python train.py --num_attention_heads=4 --num_key_value_heads=4 --init_std_qkv=0.0481 --schedule="cos" --train_tokens=898900000
MLP neurons of a small language model. Each row is named by its layer, matrix (gate and up: input weights) and neuron, and shows model dimensions 320-383. Each number is 128 + 32 x the weight over its row's rms, rounded and kept within 0 to 255. A neuron's up and down rows have the sign that makes its largest values positive.
After each neuron's rows, "fires in" lists the words (lower case) most often at its 100 highest values on Wikipedia text that the model never trained on.

L2.gate1557 [ 95 129 152 160 155 134 124  98 153 161 108 116 174 101 111 170 156 113 164 100 171 151 106 147 151 111 134 133 115 166  64 138 122 124 102 142  92 100 145 144  91  94 118 132 112 117 140  79 105 118 153 125 142 149 157 112 110 148 146  79 152 151 172 145]
L2.up1557 [107 123  89 121 204 122 197 141  95 142  93 164 134 124 112  92  95 112 175 117 151  96 112 136 148  72 120 140 127  68 173 157 151 117 127 114 170 113 151 123 107 137 146 109 100 186 132 102 157 101 157 140 129 137  89 187 134 136 132 142 108 108 189  82]
fires in: "most", "some", "many", "of", "someone"

L4.gate693 [141 146 104  89  86 117 159 160 153 136 132 206  73  78 153 160 125 124 156 149 187 137 151 103  78 123 128 146 102 108 128 138 122 122 102 159  63  93 175 174  97 128 164 137 118  97 103 112 156  94 146 120 132 123 118 130 125 196 140 149 135 149 120 120]
L4.up693 [ 86  96 119 132  61 131 106 107 180 146 142 147 101 202 123 159 145  96 157 130 119 165 113  83 115  63 155 111  62 108 193 145  84 117 114 184 110 170 105 112 138 123 159 157 144 106 116  97  60 125 147 134  96 152 159 160 117  72  96 141 142 143 116 209]
fires in: "that", "which"

L2.gate645 [182 118 146  73 127  82 141 151 149 141 173  49 153 112 101 153  63 154 175 198 195 129 152 131 123  94 109 104  98 152 142 145  74 103 103 153 175 120 144 118  29 135 100  87 184  92 174 129 171  64 130 124 169  97 159 187 133 133 102 123 120 116 133  60]
L2.up645 [136 161 162 133 128  12 139 139 123 119 114 100 167 115 122 149  73 143 163 145 160  86 127 147 155 188  86 144 152 140 114 179 162 131  73 113 129 163 114 138  90 115 124 161 180 174  94 102 112 106  98 139 200 115 134 129 125 134 117 133 101 195 117 170]
fires in: "s", "both", "from"

L4.gate838 [136 150  65 179 131 165 139 129 130 165  73 161 215 118 135  92 167 146 153 147 118 120 137 140  63 151 171 118 129 158  98 152 104 118  74 142 115 174  65 177 145 119 148 135 150 116 188 119  80 134  98 141 204 135 193 111 163  82 116 150 165 174 114 122]
L4.up838 [ 66  96 147 149 166 139 163 136 130 155 114 153  76  93 151 120  95 123 108 102 114 191 180 141 110 135  95 145 123 111  34 143  89 157 184 109  99 150  61 119 121 103 107  90  97 146 129 112 121 150 126 127 129  82  67 171 169 163 114  72  99  99 130 113]
fires in: "of", "on", "in", "best", "public"

L2.gate1053 [120 126 153 105  72 106 164  71 124 150 152 145 108 119 163 154 121 138 129 135 148 167  63 116 175 144 136 163 136 135 166 129 169 183 167 142 172 129 182  78 140 119 161 148 121 141 131 156 159 145 113 104 127  99 153 103 130 158  96 169 172  80 137 128]
L2.up1053 [113 108 125  98 121 141 137 120 111 114 145 107 127 171 156 143 127  80 119  93 148 122  99  31 170  97 113 102 195 153 105  53  91 102  88 112 111 152 106 143 142 153 130  83  97 148  51  94 124 147 168 111 144  76 152 127 108  78  68  96 115  61  73 105]
fires in: "did", "may", "do", "can", "could", "does"

L2.gate1370 [151 103 150 165  92 159 121 101 155  31 113  96 194 131  74 132 125 116 194 181 143 120 104  89 131  67 117 109  87 137 144 111 165 137 107 100  95 105 197 104 137 116 175 105 128 117 127 210  94  91  83 119 102  72 166 108 150 150 120 118 123 141  87 112]
L2.up1370 [ 87 182 105 152 132 102 101 158 156 120  64 104 163 107 121 126 138 141 123 162 136 134 160 118 121 109 134  95 117 161 179 155 142 156 133 120  84 117 146 144 145  95 102 124 141 141 106  65 126 111  84 125  92 139 124 111 136 158 105  92 130  81 117  88]
fires in: "but", "however", "and", "as", "while", "since"

L2.gate1337 [136  70 144 103  94 139 118  85 129 145 111 108 195  94 152 167 120  93 144 143 193 131 185  92 138 117 113 108 131 101 143 166 134 121 142 120 138 145 119 117  88  74 139 120 149  73 101 160 164 143 135  82 125 178 170 115  84 173 113 106 178 167 146  88]
L2.up1337 [127 135  97  88 151  96  68 111 138 124 114 105 112  56 104 183 105 128 188 116 156 141 122 104 154 129 170 113 218  29 108 174 143 157 104 156 122 163 158 105 139 125  95  95 142 124 135 158 101  73 134 137 195 141 152 115 118  91 155 168 177 157 150 130]
fires in: "three", "six", "two", "four", "eight"

L4.gate699 [ 95 134  99 182 100 171 125  93 100 165 115 119 121 204  86 109 141 151 105  93 132 172 147  88 156 126 160 102  44 112 139 118 100 144 158 135 126  96 161 140 138 171 131 166  88 131 110 132 142 185 158 141 150 109 175 170 115 141 114 119 162 144  79 131]
L4.up699 [ 76 165  95 141 120 115 122  97 136 128  54 141 125 147 160 124 162  95 111  79  84 145 155 148  92 123 120 104 112 105 103 108  85 138  59 111 119 130 124 169  94 162 141 139 110 176 128 116 106 181 200 184  75 141 108  54 126 109  78 118 194 105 151 134]
fires in: "of", "in", "for", "with", "studied"

L2.gate40 [109 104 141 134 135 125 128 139 130 173 141 169  89  89  85 162  92  76 171 124  70 140 118 119 132  51 130 160 116 122 150 122  92 134 114  96 143  90  96 136  76 100  53 124 133  89  98 123 136 139  91 146 172 158 143 117 110 123 111 129 187 142 105 107]
L2.up40 [ 21 104 154 176 105 149 158 159  45 115 149 126 139  88 133 133 120 131 171 128  81 112 149 122 138 110  74 176 160  26 131 167 124 101 136 128 141 105  80 153  93  84 101 118 123 151 113 119 124 111 126  94 136 231 157  68 116 141 140 138 148 108 115 122]
fires in: "several", "two", "three", "of", "various", "many"

L4.gate872 [ 68 118  72 135  98 173 167 205 131 125 107 135 159 107 100 128 124 142 118 165 141  91 133 147 113 108 127 101 169 138 156 109  94 189  72 110 108 136 126 144 107 150 118 170 142 212  84 121  61 131 164  87 162 159 167 117 143 136  57 117 156 122 155 148]
L4.up872 [ 84 100  97 162 105 117 133 144 158 159 134 113 153 180 183 124 143 134 156 103 192 137 166 114 102 165 110  87  61 179  91 160 116 167  81 129  88  97 137 104 130 137  97 145 178 176  89 127  90  56 119 112  99 103 128  81 107 123 166 152 129  84 123 116]
fires in: "while", "because", "based", "but", "that"

L2.gate215 [144  79 111  86 101 147 165  54 138 146 189 138 142  75 102 148 150 138 150 145 124 113  56 181  74 133 110 128  96  82 102 143 189  78 122 142 159 138 132 108 123  94 105  88 119 150  92 136 121 148 186 130 113 188 167 130 153  54 137  99 111 157 175 156]
L2.up215 [157  99 147 119 170 153 118 118 155 150 144 163  67 138  83 211  78 176 192 140  97 106 118  81 150 108  57 141 129 156 131  93 136 125  84  99 173 154 125 100 134  87 175  80  51 182 122 115 109 123  83  62 134 117 183 146 141 109 180 132 139 121 144 104]
fires in: "november", "may", "september", "february", "october"

L4.gate576 [ 80 125 134 129  97 105 109 163  66 147 142 112  85 155 131 164 115 112 215  54 141 161 183 108 149  90 149 161 106 110 155  84 124 148  99 172 129 200 182 157 107 177 149 157 185 105 148 108 120 150 136 117 174 195 129 160 126 103 168  79  76 165 160 142]
L4.up576 [ 85  99 160 168 136  85 153 132 115 129 178 133  81  66 155  90 107 111 123 104 156  50 130 122 105 112 135 105  97 143 125 143  92 126 134 147  50 120 138 111  82  95 147 119 160 115  76 118 160 140 168 136 105 114 169 146 128 158 148 145 151  79 153 135]
fires in: "i", "one", "1", "of", "ii", "two"

L2.gate177 [150  88 138 140 135 113 178 135 131  98 163 109 136 117  79 121 104 196 143  88 158  90 164 149 133 166 172  67 142 153  81 104 135 157 130  77 151 103 156 173 131 129 117 112 124 148 161 117 147 157 196 196 112 123 108 122 118 168 120 116  98 108 194  79]
L2.up177 [198 146 130  87 135 160 149 165 139 156 126 132  65 107  89 157 132 139 135 124 105 129 160 216 103 121  53 144 116 160 112  90  91  79  74 139 122  73  87  82 127 161 109  99 123 115 164 197 149 142 135  95 157 123 120  99 109 110 123 120  41  99 162 133]
fires in: "january", "september", "may", "october", "december"

L2.gate212 [133 141 146 111 105 160 127 150 159 149 117  76 200  45 147 112  91 154 148 160 103 105 125 111 148 131 123 137 114 109 172 123  93 135  87 156 105 155 143 140 171 160 131 123 133 135 103 176 196  91  78 165 172 147 146 115 138 155  89 103 162 147 102 156]
L2.up212 [128 139 129  78 119 126 175  64  74 144 185 137 169 104 106 124 117  99 157 162 138 169 123 128 132 127 116 108 101 149 150 111 129 161  76 138 144  54 102 156  82 156 118 155 207 171 125 128 117  97 153 131 120 144 143 123 123 144  89 146 102 108 172 154]
fires in: "s", "jr", "c", "m", "d", "inc"

L2.gate1174 [121 124 143 138 123 123  98 152 187  92 138 104 144 126 148 138 120 135 165 135 104 173 145 104 149 140 100 101 181  96 168 120  79  94 134 152 105 153 189 184 111 141 134 139 122 195 121  39 176 105  80 117 127 157 163 137 139 141 138 109 120 112 197 161]
L2.up1174 [100 142 152 129 190 130 111 102 140 172 106 102 181 150 130 168  90  97 134 112 174 103 129 149 130  33 128 144 100 181  83 198 180 109 123 118 179 134 124  38 126 105 105 173 122 159 146  96  75 136 113 136 138 118 131  77 165  93  87  79 142 131 137 146]
fires in: "9", "7", "6", "8", "9th"

L5.gate1132 [147 163 167 116 137 140 108  89 133 128 158 122  85 127 157 113 160 110  92 136 157 140 156 157  99  98 166 202 140  72 142 163  77 119 104 106 186 142 167 128 114 121  88  95 147  86 118 129 112 134 202  92 124 185 137 141 136  77 175  83 159 163 136 139]
L5.up1132 [131 157 137  89 139 133 152  87 103 129 151 135 121  98 151 149  56 173 167 122 115  95 114 107  95 132 136  86 161  49 169 124  69 133 181 136 170 132 126 137  68 137  99 131 112 120 141  80 122 158 114 115 110 120 194 129  96 133  77 111 149 165 140 147]
fires in: "to", "up", "out", "of", "into"

L4.gate180 [ 87 133 104 161 102 132 156  78 119  95  99  99 135 114 143 174 155  91 104 151 120 181  96 128 129 141 106  93 159 190 144 214 158 109 154 101  78 145 125 167  88 143 160  78 150 147 147 134 132 128 111  95 181 154 170 146 131 230 140 113  90 157 117  72]
L4.up180 [151 120 107 140 124 112 127 114 141 120  84 116 100 135 149 144  79 155 137  82 133 122 141 143  93  99 138 128  98 138 146 119 126 160 196  67 127 147 115 101  70 181 148 155 127  87 146 147 127 133 127  69 126 136 147  98 128 212 108 194  88 136  63 108]
fires in: "war", "to", "ii", "of", "and", "career"

L4.gate891 [ 93 113 109 146  83 107  91 154 156 158 109 118 125 131 104 116 139  78 139 139 135 124 153 129  67 129 115 119 187 118 130 124  86 124  96 106 161 137 168 158 112  67  95 149 126 125 151 117 172 160 125 181 137 199 137 119 135 122 152 152 108 112 120 105]
L4.up891 [116 195  78  84 135 107 127 115 197 105 166  91 147 127 126 162 103 106  89 144 157 106 131 145 137 133 104 141 212 166 150 175 121  52 158 109  85  65  90 149  90 119 151 179  74 110 172  96 141 132  81  86 144 183  61 121  75 159 131 136 137 103  81 166]
fires in: "of", "both"

L5.gate146 [ 90 133  56 116  95 135 112 170 115  52  82 148 116 197 161 190 111 127 137 144 138 144 162 130 153 115 138 106 109  85 112 136 120 125 120 173 140  96 139 185  33 131 136 109 127  93  91 127 109 189 110 160 144 130 119 153 141 185 104 131 111 207 129 119]
L5.up146 [172 137 137 191 173 128 182 107 124 144  58  89 116 162 144 137 108 121  99 123 137  75 106 150  86 174 149 158 156 144 140 146 112  49 162 165 139 131  80 136 168 201 143 159  21 128 175 155 133 168 143 120 114 139 114 131 198 149 116 146 184 107  99 121]
fires in: "with", "had", "spent"

L5.gate342 [140 126 118 113 127 145  73  96 170 134  93 157 150 138 196 179 159 127 116 137 161 166 138 105 134 130 154 119 106 156 112 150 142  80 126 127 200  89 110 127 132 131 131 156 146 143 143  94 123 109 154 156 124 143 104 130 153 134 119 169 134 105 114  95]
L5.up342 [169  79 111  88 143 158  74 141 144 156 114 114 151 136  81 106 114 188 130 127 152 146 137  69 124  97 185  67 118  79  89  97  81 127 166 102 142 128 186  60  96 195 131 116 100 147 199 158 149  89 135 136 106 131 142 120 125 145 122 149  86 118 145 109]
fires in: "of", "for", "to"

L4.gate706 [165 129 129 104  61 149 147  94 159 137 107 119 129 118 136 146 115 143 120 129 181 121 111 119 154  76 142 157 176  92 119 166 158  82 118 109 105  98 146 146  77 181 114 123 147  79 142 123 110  75  67 135 122 137 208 132 112  89  56 113 117 137  72 115]
L4.up706 [168 147 133  82 115  84 135 123 124 117 120 158 114 138 181 122  98 126  85  65 119 120 148 106 161  93 145  90 175  57  91  70 159  75  56 105 111 135 126 116 104 137  76 113 115 184  92 133 186 226 174 103  82  75 126 171 129 124 139 104 108 157 131  97]
fires in: "also", "by", "then", "even", "him", "only"

L5.gate960 [138  86 119 119  43  83 131 116 128 120  67 112  69  86 126 100  94 146 155 100 105  83 180 159  71 194 126 187 156 108 175 183 124 164 152 108 111 188 118  70  86  98 153 147 118 124 145  84 151 162 139 123 155 114 159 147 127 116 141 115 125 129  88 149]
L5.up960 [114 126 122  72 128 110 139  83 118 139 110 122 115  87 127 122 105 119  83 116 103  71 203 142 114 146 110 220 155  42 177 160 124 106 131  90 147  78 131  73 101 121 128 149 127 122 137 142 117 203 176 137  80 159 135 233 141  76  98  91  65 183 142 147]
fires in: "of", "by", "to"

L2.gate1689 [110 139 173 163 126  73 102 156 154 173 179 116 123  54  97 129 155 157 154 202 189 122 147 126 124 116 173 151  96 126 133 156 127  87  81 125 113 170 148 145  84 170  70 124 140 106 171  89 126 142 139  78 113 160 162  89 153  88 130  96 183 122 150 125]
L2.up1689 [145  91 145 163 118 103  67 146 144 133 133 157 137 122 137 140 153 159 108 122 125 114 163 151  75 113 128  74 105 138 167  85  90 107 122 140  92 164 128 117 151 183  97 101 126 167 123 130 128 150 146 164 101 162 127 168 104 176 122 149 119 174  30 161]
fires in: "not", "without", "t", "other"

L2.gate684 [111 145  97  72 134 137 146 133 116 196  95 133 117 128 129 169 119 137 133 182 123  54 132 115  72 117 207 135 116 148 124 147 114  89 146 156 123 139 119 205 154 108 112 160 135 149 189 102 166 171 167 119 145 101 174 128 118 163 116  62 156 112 161 137]
L2.up684 [133 152 108 123 108 153 181 138  95 197 164 107 108 148 138 100 117 121 123 126 114  98 148 131  77 112 111 123  78 124 189 166  55 138 125 110  91 153  74 106 107 163  73 163 123  76 138 100 138 116 199 168 172 138 138 157  92 147 141  99 152 150 192 104]
fires in: "that", "features", "site", "data", "which"

L2.gate957 [154 133 106 151 200 147  99 117 109  97  83 116 108  89 129 131 117  60 124 126 109 149 156 126  70 147  97 145 124 120 175 211 114 113 130  71 139  38 147 130 114 146 124  98 147 135 135 141 160 127 123 139 138 172 122 113 142 169 147  63 180 140 122 125]
L2.up957 [174 136 137 121 137 159 143 130 122 130 174 173 158 121  79 142 126 127 115 160 140 171 119 139 149 132  83  83 131 126  97 118  95 161 147 142 114 153 108 137  78 137 142  97  79 182 149 170 154  43  58 150  31 129 113 134  55 214 166  92 131 104 138 108]
fires in: "january", "april", "may", "february", "march", "early"

L4.gate1188 [ 43 157  98 104 107 123  86  67 137 118 121 140 109 177  65 108 114 108 126 117 139  42 114 153 128  95 110 125  88 169 108  97 122 117  93 208 172 152 136 122 110 146  85 111 126 142 133 144 125 134 149 153 151  75 139  94 180 124 156  69 111 153 123 112]
L4.up1188 [ 80 133 132 156 134  85 135  84 161 161 103  59 110  73 172 101 119 144 138  74 211 119 116  85  90 147 117 158 136 152  90 173 118 148 129 124 161  92  88 110 115 139 128 150 132 143 139 106 104 179 121 120 130  90 126 102 166 143 110 109  78 143  68 164]
fires in: "they", "had", "and", "of", "navigation"

L4.gate1325 [ 78 140 129 128 147 117  90 114 105 108 143  47 154  94 190 134  70 151 118 111 116  90 187 140 128 124 121 148 122 153 108 117  76 145 177 130 223 139 146 147 103  76 130  96 154 128 165 106 172 126 161  90 113 172 117 115 131 129 145 188 171 105 157  99]
L4.up1325 [128 107 108 114  87 141 126  98 128 131  96 103 141 107 168  74  96 145 120 173  91 151 104 125 112  61 124 103 152 120 147 152  67  90  88 143 148 142 162 176 107  98 158 126 144 143 141 108 137 161 108 135 148 137 161 101 181 164 180 115 170 134 153 162]
fires in: "los", "most", "more", "las", "of", "das"

L2.gate660 [166  72 107  37 147 131 207 144 141 173 114 132 169  51 122 130 126  84 150  79 129 124 158 158 151 134 127 158 160 100 131 201 115 147 150 140 128 123  98 138 131 101 120 124 105 184 139 153 119 192 191  93 114 138 148 115 155 147 136 121  77 113 130 164]
L2.up660 [152 124 124  88 110 155 101 190 152  78 116 123 115  57  98 148 113 115 136 133 171 160  61 148 162 132  91 179 119 170 154 172 151 159 188 107  94  74  90 144 175 126 116 116  90 107 155 160 121 122 130 100 110 178 105 137  78 154 132 177 107 103 158 118]
fires in: "year", "years", "october", "may", "september", "august"

L4.gate377 [118 192 115 191 154  65 101  82 116 106 100 134  85 134 156  98 103 113  84 156 123 126 185 133 177 140 112  79 166 112 124 149 150 120 180 130 147  75 128 191 125 115 119 159  98  83 132 108 141 179 100 117 165 144 102 117 103 161 105 130 117 138  94 147]
L4.up377 [138 121  92 159 130 145 186 168 164 156 174 135 137 140 165 139 138 151 158 178 165 142 123 124 113 186 132 102 110 128 136 144 110 114 143 154  98 112 118 136 151 120 128 128 134 109  45 159 130  86  74 121 186 147 208 158 121 110 100 178 116 135 157 112]
fires in: "first", "between", "both", "of", "by", "under"

L4.gate629 [141 118 181 148 146 102 144 209 150 136 103 136  82 181 146 171 136 121 163 138 106 187 104  83 133 136 114  89 155 136  90 119 128  91  77 112  84 112 143 110  89  92  85 171 125 155  85  59 208 208  87 160 140 112 142 107  88 136 132 179 183 144 143  81]
L4.up629 [142 149 107 137 135  97 147 128 187 101 172 105 146 127 108 107  80 190 127 187 159 139 124 110 114  96 143 107  97 186 134 120 114 143 161 110 145 202 145 153 133  99  98  99 140 149 105 105 177  85 157 144 115 131 155 126 167 110  98 144 111 114  64  79]
fires in: "a", "first", "of", "della"

L5.gate839 [122  83 115 147 135 103 108 164 150 154 117 143 128  93 150 113 127 111 104 169  89 155 157  57 117  93 188 174 125 154 178 121 159 120 179 169 178 117 106 110  92 133 111 142  86 146 119  85  98 179 145 158  79  66  86 167 185 134 101 115 168 127  47  38]
L5.up839 [150 132  97 123 141 158  79 123 169 133  72 150 142 125 183 174 113 149 112 144 111 124 109 175 132 120 151 129 146  85 138 172 126 154 120 155 150 117 173 111  87 130 180 132 119  73 124 132 145 163 149 135 154  99 162 129 139 130 150 163 114 113 149  96]
fires in: "in", "of", "to", "from", "for", "with"

L2.gate29 [165  76 143 107 141 125 186  82 142 100 125 134 132 186 138 140 123 209 176  95 140 129 146 157 117 149 117  94 155 100 107 159 172  96 125  81  88 186 170 121 134  91 135 108 202 164 138  75  93 105 111 137 193 107 140  87 107  99 116 109 158 121 170 100]
L2.up29 [110 115  70 116 129 171 134 106 127 109 125  96 114 181  52 125 130 105 191 137 139 142 172 196  65 118  84 116 106  99 175 179 138 151 118  53  69 178 132 139 158  54 133  90 135 150 153 139 119 102 116  96 115 180 186 154 148 122 139 133 130 119 148 100]
fires in: "january", "may", "april", "october", "february", "delucia"

L5.gate1690 [116  95  34 105 152  82  85 124 125 144 106 159 174  70 159 107 109 150 167 126 130 208 122 157  70  43  96 150 136 180 129 119 118 168  33 129 154 167  98 145 121 139 132  95 199 113  98 113 113 117  90  87 162 157 131  60 158 133 102  89 139 130 143 147]
L5.up1690 [119 130 109 216 165 110 150 102 127 139 107 139 183  47 162 205 137 120  98 150 133 162 169 118 119 130 131 121 161 146 141 118 110 102 100 142 153 101 116 139 107  83 180 106 152 183 161  93 142  77 140 145  91 111 160 131  83 211 131 146 140 136 120 157]
fires in: "both", "which", "each", "outside", "one", "of"

L4.gate34 [131 122 128 104 132  92  68 136 108  99 105 113 106 154  89 130 157 163 116 196  90 132 115 141 133 120 136  76 127 147 119 110 145 120  73 112 117 111  88 152 106 158  97 137  96 128 142 182  93 126 159 178 111 130  72 140 194 150 140 122 140 126  99 158]
L4.up34 [ 75 147 111 126 159  94  87 164 107 134  98 133 117 150 121 175 174 133 113 134 117 116 131 213  99  69  78 133 144 153 142 139  94 125 109 124 114 123 178  90 125 141 137 152 161 138 122 144 128  39  68 100 110 129  97 102 168 154 165  93  91 139 172 135]
fires in: "born", "which", "young", "whom"

L4.gate425 [173 106 105 107 103 137 156  85 157 175  82 161 174 122 122 129 106 138 171 153 157  93 152 145 150 128 157  68 159 126 154 164 116 108 105  85 111 171 154 167  92 179 102 101  78 129  72 112 149  85 159 154  70 154 141 141 167 191 103 160 193 135  74 114]
L4.up425 [107 126 153 191 106 104 114 148 124 148  77 130 125  81 132 119 151 105 106 112 117  84 118  25 116  58 111 168 143 134 110 180 143 131 124 143  90  97  84  95 150 149 145 142 119 127 145  84 174 116 104 115 118 179 114 146 126 114 120 157 139 129 137  90]
fires in: "to", "of"

L4.gate751 [135 162 101 143  63 141 154 103 174 151 156  67 115 146  99 179 132 127  51 130 103 157 152 149 144  98 108 166 213 120 134 113 168 121 108 113  96 183 159  79 140 168 145 130  97 203 175 127 101 129  97 164  75 121 116 123 153 192 101  90  80 137 118  64]
L4.up751 [104  78 126  59 103 135 191 131 199  66 193 154  68 171  12 130 126 111 115 130 106  92 141 159 108 106 128 160 148 166  87 127 121 127 124 124 147 150 140 120 104 112 120 124 101 191  95 164 150  89 111 111 132 152  98 112  81 144 138  88 150  80 146 105]
fires in: "both", "also", "which", "either", "that", "often"

L4.gate1103 [119 162 160  79 174 123 147 125 103 118 103 167 130  80  80 179  81 147 149 114 177 141 106 149 143 127 145 121  78 125 133 175 103 120 124 140 147 220 177 174 104 135 106 104 118  96 165 115 199 154 139 128 128  99 153 139 113 130 118 119 188 184 134 136]
L4.up1103 [116 138 149 107  99  93 127  88  88 119 118 208 148  99 152 144 110 103 106  72 151 154  56 144 165 100 125 141 109 103 123 152 109 150 151 117 172 117 164 151 105 145 106 129 103 130 110 150 157 143 152 138 121  79 117 119 161  91 153 128 150 148 147 149]
fires in: "to", "not", "been"

L2.gate689 [139 105  99 126 167 106 163 115 136 131 150 121 120 114 167 124 110 101 169 132 119 151 126 111 131 143 166 117 163  78 132 212 143  80  89 146 101 118  55 115 126 104 135 115  53 164 161 111  96  81 155  90 102 172 107  72 182 131 197 108 115 119  84 125]
L2.up689 [128 167 118 108 104 132 155 134 148 153  77 145 164 129 105  95  56 136 110 133  72 142 151 109  85 153 113 115 161 159 165 126 136  75 134 113 137 206 130 195 120 139 169 136 118 116 140 117 129 133 156 195  77 123 128  26 134 171 200  89 171 118 122 135]
fires in: "october", "february", "august", "january", "april", "july"

L4.gate1152 [177 127  95 120 141 115 196 127  79  81 155  94 149 108 162  98 111 187 124 163 165 142 142 134  94 143 176 114 123 108 147 151 122 123 117 107 131 122 137  99 144 187 119 171 149 148 127 109  79 152 128 162 167 124 170  78 135 179 145 130  97 138 107 132]
L4.up1152 [130 170 150 178  92 146 123 128  82 117 117  70 157 133 113 153  96 108 134 137 154  78 136 154  84 137 121  71 154 102 113 133  88  76 149  90  79 117 100 128 111 164  74 116 174  72  89 137 114 134  82 146 149  94  43 131 145 110 103 114  81 136  79  97]
fires in: "to", "according", "of", "opening", "on"

L4.gate1274 [ 95 111  54 123 109  97 134 145 111 108  82 136 127  88 117 124 157 148 151 114 162 141 163 169 140 153 125  73  99 123  85 127 185 144 191 129 122 137  86 145 138 103  67 161  85 156 137  94 102 149  95 188  97 176 134 170 145 172 103  74 156 159  80 138]
L4.up1274 [113 123 124 127  85 178 103  42 136 110 120 160 128 121 154 133 137  79 133 150 211  71 127 133 145 172 124 143 126 195 163 111 127 129 105 134 158 139  97  91 129 120  67 179 147 115 200 132 184 189 135 101 100 120  74 137 116  65 104 129 187 181  77 152]
fires in: "to", "by", "until"

L5.gate1576 [110 128 128 145 143 136 137 146 197 144 184 116 176  86 140 109  71 131 139 146 125 150 197 148 120  78 157 178  81 142 151 134 100 124 163 167 163 109  99 157 101 172 156 104 151 113 103 125  74 118  84 141 186 135 107 137 118 121 187 132  86 113 158 120]
L5.up1576 [158 112  80 135 159 111 146 153 188 171  87  80 148 138 142 106  68 121 159 149  85 135 179 149 129 133 118 101 118 107 135 181  79 188 152  72 116 144 122 146 118 145 145 110 146  93 132 126 124 154 122 121 159 149  85 107 110  55 166 126 122  88 160 191]
fires in: "of", "with", "is"

L2.gate898 [123 104 185  93 124 122 178 133 123 129 132 121 165 122 141 135 152 138 136 100 181 120 136 140 139 114 153  62  92 125 101  89 128  85 148 166 109 101  81 151  72 147 134 146  60 130 148 129  66 156 105 110 128 165 190 135 152 121 185 172 178 123 162 173]
L2.up898 [175 126  35 123 181 114 136  93 124 200 139  98 116 149 144 214 124 134  92 159 127 149 127 126 148  59 135 112 110 174 117 121 175 133 137 114  96 120 118 135  99 127 121  98 123 138 120 153 152 117  87 118 133 120  95  99 165 110 121  99 103  70 194 124]
fires in: "9", "4", "11", "7", "8", "5"

L5.gate1306 [128 126 101  63 124 160  95 123 148 109 117 161 110 139 120 119 186 111 119 133 148  70 150  89 135 132 147 116 124 109 166 156 181 190  90  88 127 156 183  85 130 106 149 121 156 157 100 103 118 103 150 159 140 176 166 143 114 108  83 119 116 145 106 124]
L5.up1306 [134  88 127 153 109 133 116 162 128  72  93 173 122 129  92 128 151  35 177 116  92 171 125 110 117 105  86 179 149 102 139 149 186 143  87 178 116 120 127 174 124 167 115 113 133 170 147 140 107  93 144 168 192 110 135 147 141 127 141 101 130 101 147 133]
fires in: "during", "to", "until", "of", "since", "the"

L5.gate1519 [123 125 160 109 127 127 133 107 167 150 172 150 126 103 163 113 133 101 131 102 135  91  28 156 138 179 120 191  91 150 176 126 115 114 190 151 109 123 182 171  99 140 124 110 108  78 186 166  96  77 138 190 100 126 170  69 135 120  73 122 152 144 166 129]
L5.up1519 [ 81 122 151  53 113  86 132 105 126 133  92 141 169  85 126 129  80 133 147 133 168 114  71 125 109 126 109 137 165 141 142 101 174 126 100 100 136 180 169 190 126 187 140  80 119 142 108 147 138 184 158 141 105 146 158 127 183 142  83 119 126 128 157 172]
fires in: "express", "to", "from", "only", "is", "it"

L4.gate1529 [148  99 108 118  93 148 135 104 121 137 135  98 112 105 124 128 103 167 141 123 133 108  69 181  78 135 101  90  74 146 125 185 132 146 111 105  66 174 123 182  77 150 179 120 102 185 134 164 171  85  96 167 118 158 179 137 180 185 136  76 147  97 142 136]
L4.up1529 [122 137 157 117 127 120 119 122  61  93  57 114 131 123  90 164 121 163 125 131 158 110 123 112 156 120  56 109 137 150 179 151 108 131 171 136 120 195 193  80 131 116 157 135 135 144 114 126  58  82  80 130  36 117 181  82 156 121 133  82 130 104 127 181]
fires in: "in", "of", "at", "start", "to", "hispanic"